From a checkpoint of a small transformer trained on Wikipedia: rotary positions.
MLP neurons of a small language model. Each row is named by its layer, matrix (up: input weights; down: output weights) and neuron, and shows model dimensions 192-383. Each number is 500 + 40 x the weight over its row's rms, rounded and kept within 0 to 999. Numbers have three digits each.
After each neuron's rows, "fires after" lists the tokens most often just before its 100 highest values on Wikipedia text that the model never trained on.

L2.up1629:533519505480515509431555561488539438493450495460485462589495535467512480488492505521484446495488555447519521512435568439504450526512473521561531528484547510623437521542597519487420466502473456501505434455512478520549531511461511544544506492565486459517454471522499525541534503563503500524495509477475541481492544517533516491548524456478504521473480506548543457456456509483447516435503479546430559482469476458533428451415472506499499555474472471537519455487478512503521482529526476511480506578499519553505426503475473513503488506439525548388584484506475544490482502541438491585
L2.down1629:503436487502524528541536517458462415577524388436515542540484526497520578423521494570562507596474511513588440454466446493526517425532536513499528491492491484565495500561545482571432416605540523474531477526461497488573461479504498509525494495546481494560459512516502430500511482497532473479523501534548422495478539477543467427507624555502545480481518494491511547493548494517511513501466571515494491487480532463488542507555510484449514521529451468434536490488449410433507391483435498469387554519477498493500411513513421513485528484512502477468504518499543521504559460471534542543
fires after: "or", " Cor", "al", "ar", " Car"

L2.up459:556465454523454525543514514546554479556542411471485474455510523511512528536483522487458480523494503556544484512383518493535451418536532549515446536527498538515480423536530475472491556467500479489467533548564516475508507534540510534493494481395477475511493512461423469496508496455568470532515539499429488528470527463479536516517477482552523451419460531593486462537527539459501516511548494539417521475509568545466499425498533458500468473488511444385556405509398478397464454444479570478444492553518483499413471485478513449513598554486494571515589546521520565565445490511573549495
L2.down459:507444446492453518502485512467432517568475392481475529524558496433466512531518492496521556587551490466485516445417446474462493471600477484506453544475433490479530476496441501529495456491471436482506508485470517496560518501499469480563486465503446504525451512439537449485514440494491455451484542541501487523597572455539492459497498572456511514490506494518420419486505479482552460521507550463532473551562461453510524504562484425456501452436526568480588507468517508527464468483527534426513520494501461473496407533526473465529509494476513472444504498419439492526469510477532484546
fires after: "al", "ar", " At", "er", "or", " Al"

L2.up1732:518523474470518479535470558472536504469517471492469487502487457538546505585480463543507494501541401534438436516479524498489439499566573473446503427496538416464533469532482463515503553479575511444536503481526494511447494447507501490487513503493537517435522440513497449509522532620444503484463482490526482460457500495492520536551522498421548492474520483474468412525490505536530509526454550530484480525433538406528558547520489465490471530456533538534567460427426511494545522484512486485467470465554480510490508491478477484518531542546430528556570508473524480414562496481459429459
L2.down1732:501487535508427495467502527480456486433481546540493571461507607479484499476520538503491452532515519485444555497571459489450480595469406453585431512451402505500525472519550526583480505461497484521468523439409468514530512514538519471636483555493448532497543587554521509526485429460493453511497499522468502452463473507523484427442478479495442580510427510463540575507478469474498560528577427427556482461484455531494569539624487512458499514511445552473512476524548487558434523513559497520536526527493481522521487502536492474557499500515452534489489526563519442484449514551490515465
fires after: " |", ";", ".", "la", " ma", " ("

L2.up1417:514469465540437504484486481440521517540455461486471505546520523572415490495495476546529522534446537440514509535564497481450502497492508483528455540515565508481512518543426522509535569511456550449458422529535474498465455479498548497529518497494502501542485521536488534506495467478459504476514426529405509534473522600522445527459511503558415461518629491461467473506513396460516493488545510436476517472509553482527413428535504502560453580531450490452503427404506495497556441570437484541487507531556570469477518447480512476523549501478599476473525518555546489547491509523508462450
L2.down1417:562515536522534592511525529543509463499464511487434496559458533500506506475495560520519504449454588489470540485516464462478422525470531487549516505525561561459420502442450462460465527433508538473491519535505522496457493506476473521565595449449541447531494456464484464474491481505503508477475558526507494484498460476397482435492482510551528506484519417479448542449606490517467552515364461450466468515567499570552485455483454507495515487459447533475489456530469419484467486465523488471454521529502529487457495534434513485445507469468506525521509477452553500405405567531505468509
fires after: " E", " Te", " I", " P", " Re", " Be"

L5.up942:506421502479563476497511583424483526497544463535490524594455447466462524523442491531489542508504536517534516452473449516383500493529437473560509498497561450530540492498512478535507496531479496545490509539487531483456520459565421576492554467497522529528545474549498524602507509452550509473465518530538489544441486566531502495495529467470492413544479509507513494501488512437446455484519565406410417538521541465492459488541484567538538565494517478536541463567440530521446439480538524513558460545547533513443520487484403551477494468479451514491470511441499504560540567491492482437
L5.down942:516475527517464537428400544480488482512549562512471562518499545451504499445486392485517467468512534424484464536553491471483526565499535479569616472465512461414538537492580486492536498485515539464506480447559516529433549552470434533530512465528519531473485539512416435512514539494489512484462477500547521488539474525507500481515512522509492411431495541506526526555531495494482480457547500539489507580538420476480455452449484481524507506479429521558459512480490506473499507516548548499525575547457484533461523520466475445485475524548538575480527514390572511545562544466471470412
fires after: "s", " Ma", "re", "in", "ut", " an"

L8.up1834:463543499443458485517506484519552489454538474569493562429560580586411521494507563570565434545498469452529516536470446438515536445514443449523470510465518515516515496477498432555514514573519499509540488524478556454550467448503521516517533454534529614527435569519482509442517451513528560492480498439464475489442506463516549444610551467415517515539485556403462513506494482546421460524470499452538480500491488542488520528514510507599483485484486514470544495550480489514469480491475541500480507553587492493541482534508575574517453468521498511462468584523470462583484451567491496434
L8.down1834:511545531507453440455524549497591514484504456491488519567449483512526479522541485498538528532523487503425510540528481414517515482491449508472482465478510471461521551483454540470597562460501488443560523513569441460488497542509488543522522490536568531501468502564450551500483433512469478546542548483522466444582424453447437543548447503570550521512537513517514485452471465515432508563500442459559444412513542525538537494533426493424551518509525440464454564464551513451433507480469532491503498456498463523517485479529536465491506534471452472517483488418470497570426468470513499544
fires after: "c", ".", "ec", "vi", ",", "d"

L2.up1170:553450519543524543473617535502542515474542472493490505502497478495450440496513513505443451495525558581463544504504474580461501464467404449470439493429470475555454394498549490525532504517493543476480435450540493495501451487476479532495535440507471511528463571483470502403460452498531463499524573496451481447492524492476527552501509534556455466538488537496489543487459477528440488494497501416484439499452537438437559457492473456507432459495570492523522506536436487569476438558472532545565473489465500506540514492505583496427574456432500497533399480551566535543484502486511414495
L2.down1170:530441527551463483451486580552490524454477483513524529476478512499496569433542558535584500468520438527471462506485502439541470462503477516478458539439422540511401507562505422491518558518522517463511552473530473464535461499488433547549492543572549461500443531450443474480500512502510470459595547490461473489500469462514488591481436502487444463569502527519500576447521498462551479464509494474503521572485513545499492476489546457521511511528528520510552441508432429485573545493476485474502507472586444508565478525520482468523606534490489505504511503508473529585451485467542536470
fires after: "ist", "g", "c", "lect", "mb", "ec"

L2.up930:571426475536526511414478496498457535526530542449490498507540536520564517521505501497484484510500495501474521476498512490581509490551434515545499420580554469450470518452503500567480491511492509468430452555556535527545502542513494547466538539456487531499550467482501561577497493487520561432486542496446500577474555564456498468485514491494430491544559505479500535521458581556462531495494428438477502467514479500494503476532497583439483492492548491438560484492493520519449424520511471485501483495564540572489475503548549483486425445464541504466500480524614492560552416522516538416
L2.down930:442513512541495546546508479475490513454532478519459583470535522542428464434468481530524472449538473450482535490468495488542527496464538527482519496458475527469535502487511552431492503513541551551492448520439461491425518464534495480490469528526558583573514591445580484464523511551443527444492545485419490445427539498552465546531486488556481471508468503501505478530505514482476527397504505554519483452549526545487537515468482459556478505550479483444454442499439438543562486506507531557544540535481485468462566516450548465520495548539552489546515526423500501577555497436461483523
fires after: "in", "u", "ev", "s", "k", "min"

L8.up852:490523543522470483471538496546487482565512485535497536485505459492438540438554488455571544488459479593526532495455516563500496468465442531529524495542423505497500458563516534466499465433511532402434490509494474529488536479472462476399476494378457392537518478536526461489509541484546488542539562495529423486523524495435465491485540474476572489501469482449538497406543505470478415482428517483509527409544481522465532438498431556511515552513504523461506433506451451509428469516499437458470510481472452503506524554475471432546432505481487442471581527486545433498458567519438545527
L8.down852:450474518513434493493528480494538508542528518490476529463522458562560479519446531552489490506465444507474520508488457497581462485470403537458498584480480487571535519553543508482485562489498490461449529487534451541473441518506473428411431462449472497506487488513524457522458531546534491597400514442497494549519517580455507542480520461471505501575480517491516544487473464574525485507533527469482467461464509562544480498546465495493496468481515525472523515565504539510489542489464512486540444456478510481471497519494496523514429513436498452489510495478482525512471461502490563481
fires after: " |", "---|---|---|---|", "ge", "-", "ip", "ut"

L5.up1752:541491492503459468471504545538501423494505442540415558561481653471524550504601532517478463494434491507513530471474473503548499489470480531559455447591454431544506526526457454471479475407518435456462546506463437542461538499500537490506461516472481560481457470493503563511453431545534500532571509479479488440480493474493505535542489462553497468475479457492588439471463472501482561544437581501438480477501429507549522444445508545470478522463452454556572443530531519518544524557513539519493526413412494488472430410537428499497568465526426470490531488438516493482533510504465529532
L5.down1752:417529489513458490458523418450502456487557430556470480464469432519462463462494425497550477554467523458496383540503532544558574438518502491509518538502448544456513546518553487436526487454485538489500514512537516444460492551502490443432480533492498457525494509533522554487530485479476514534536499531460494523539519529474473509555472502518512483527460550511478528450496481460476458430529487515454493453479409492569481486461441507524517573504494520492474522525399521504535555504491526498453504544469495531458494490520517547502535495462507487441529567434436564460423577512506483480
fires after: " |", "-", "---|---|---|---|", "|", "|---|---|"

L2.up1754:457568521422456545497524535506518524506462478472570540368479455520445457521572495542532450558574457466474504410492486515541587526515509494525502473548498484479554539478574461536573517514562498581479478458454536503482494504542528486530527485466523452515502490491513489518499468545438428567510527558521465533469499538536596458475521560489483515469422573468506504535523426420492509490473430482501510561521550453500518478543447532460486546514468409540496469498457509456468502488461580486426504501413547547439472514498514551491466524398424500493488554498440465600408469477529481482
L2.down1754:489529515502549508595551478531489533427432482523519520441544568448473517493537484457470505488453533469423420481540453466427586608490535418519438569567541463457515521495419458472468504473520508502499423481525505430474393476537500463497435481529515485511511531533488460503485534525441507492524527525501503532507494502511513470583513512491463583501457465524498524526485528517496541484490467496553519516506518482513558552481481477453484466476528521469504537512492510481495544474485557454540517476458476508478510444418519495555522529532529488511462520480531412475532490515580553483
fires after: " |", "°", " ", ";", ","

L8.up674:542486456459478578471493533535498432503420554557540500479437517537501559527483540541440493483465529384497537496535516475539466499509493486531499475542538477513527540459537431515488501473478524419479421473493629447430483505467442498547455460516475514526544549479593509479481423519493471549523513463521457523530534598508530531440497533488518560448515502418584417513529494469519470493410444478482502540564512547542439492588498512527497543427529474559480446513561445494522537446517442459501485527477468449457524510457499480486561447441486488532496566505479488577549471533549500461
L8.down674:549484466473460452435440497499425506437434597502461453529397505466489559450504484474497513449477579486473534515473456478481444469511433503510536446526496484484505506477538396511441519507495553558512561512513494511527432477562503506550522463533510574400466524476475455481529469521480457472492558468482555479439511445450491509511510496475488513537465416521466545468460447453542515524467513442543515510484512490489528527433492552571476471511510566475505520527512492512432504594511533462544491493412514495503467568534583491516555505503550538455488476478579484458553475491395505489
fires after: " Me", " 19", " P", " I", " me"

L2.up474:481526475449455545505475523444476485513512473476570566476527415538532481511611542575483487573531393491516487540506484478505566520525502517536497518468480427467494439511514557561501521470481494448493522517481530532443487517531514516476482532499477459575487445468489458478548475493537532449461361446529512483493501484529504501445493544507557497520562535474518485531505481508460470386449457514471571476489561507456443538526481518511479524524451508544503553488533474502444529505505495450454496491545482493497475456457469497496512546493466526515511508505441523453461573490465520544
L2.down474:511522480528494483527493469471490457509545605495487506524465509447531532562484507529475512517488498494452532485505414478451487561520479465504495467552533540555541523490490487507481555521498514495543509439589515559424470556441486431475510498510447525594471497524535445526529513532484407367486456600506488526474531505496469450551479465546473474482456461483483515469507519497516563572565496493547509600532507586542435492527508496542529497457458472389480443516493525433511504496506519537537433484536499550478465487549473441521571453502571440489497528518541469518504505558505530440
fires after: " ", " |", ";", ".", " —"

L2.up1326:545492568516534549523474532513485468483501444489521467399569458456497489534509536556419467501498462477461481431494504501467535453554557481537508448465475416438478541539589401545505525439589450448524500460505476491477479538515449446517580574529564471511472528438549526431483492500460526496472448435460453465566431483543500533476449528523521453481449559549447469550470482516494474463461462510529537502482496427548525566535543473492481454495491499560500424470511420500508460583548505478436496534534469523501449473499461484526418537509517467564533473511516493498429592517534579528
L2.down1326:504485547550492476497525482469468433459508520477548574443526551479530432518485536554485544508470475462559465497530543544452496567437524458536477494494481485510539524505481505533466523464544447516481507507479447520520428474476517473411513589466469450593516536511460592474471480502449471490523463478530483517528473510577484510548449530546494510488478466485457497499515489457467496492486454441521523447528552499513530572564561448550522558449452516464455457532466500490492504475505598458580513470521542518469550451449488509489551540510451460512530476434454412441556449474455482443
fires after: " ", " |", " 1", " 2", ";", " 0"

L2.up687:467577484482543449500570599523445573473512522517522537475517536548450527542519590494477489572499533492499553474522475514461392493490512499526441516448422516488433503500463437481467506495544513454535456551510478515468466511549449530565469472450537466530460499398527538534504503536520546497511527526488480516424538498504488515454467641461572408482451500474490505493464494482557521480588491490511475464521519527527521452491498529463554463513530453465507461494512560493521502509492526501550495478551494479509493496480505469540527490511502520464469472482531518465554505527560497509
L2.down687:538509478456540537463536503486487434486473511574492479490465497514483510537469435576497487492493489525496437488575503521512436488491481543415553388515437559491494493583449506521474491517430520476459488516557483487444455494518437447475506517546574562432505508605472547524490440547517518462488426505497535471529531403543487501469519490455558551535530572612501479441464498522460445558578524487467499477452510520484475525490423454534504498507536531464502523499413511468457532497541568443474539517437465462485449492506523428518453452527507571539528572502467491488436443412476469427
fires after: "===", "us", "====", "vi", " to", "mo"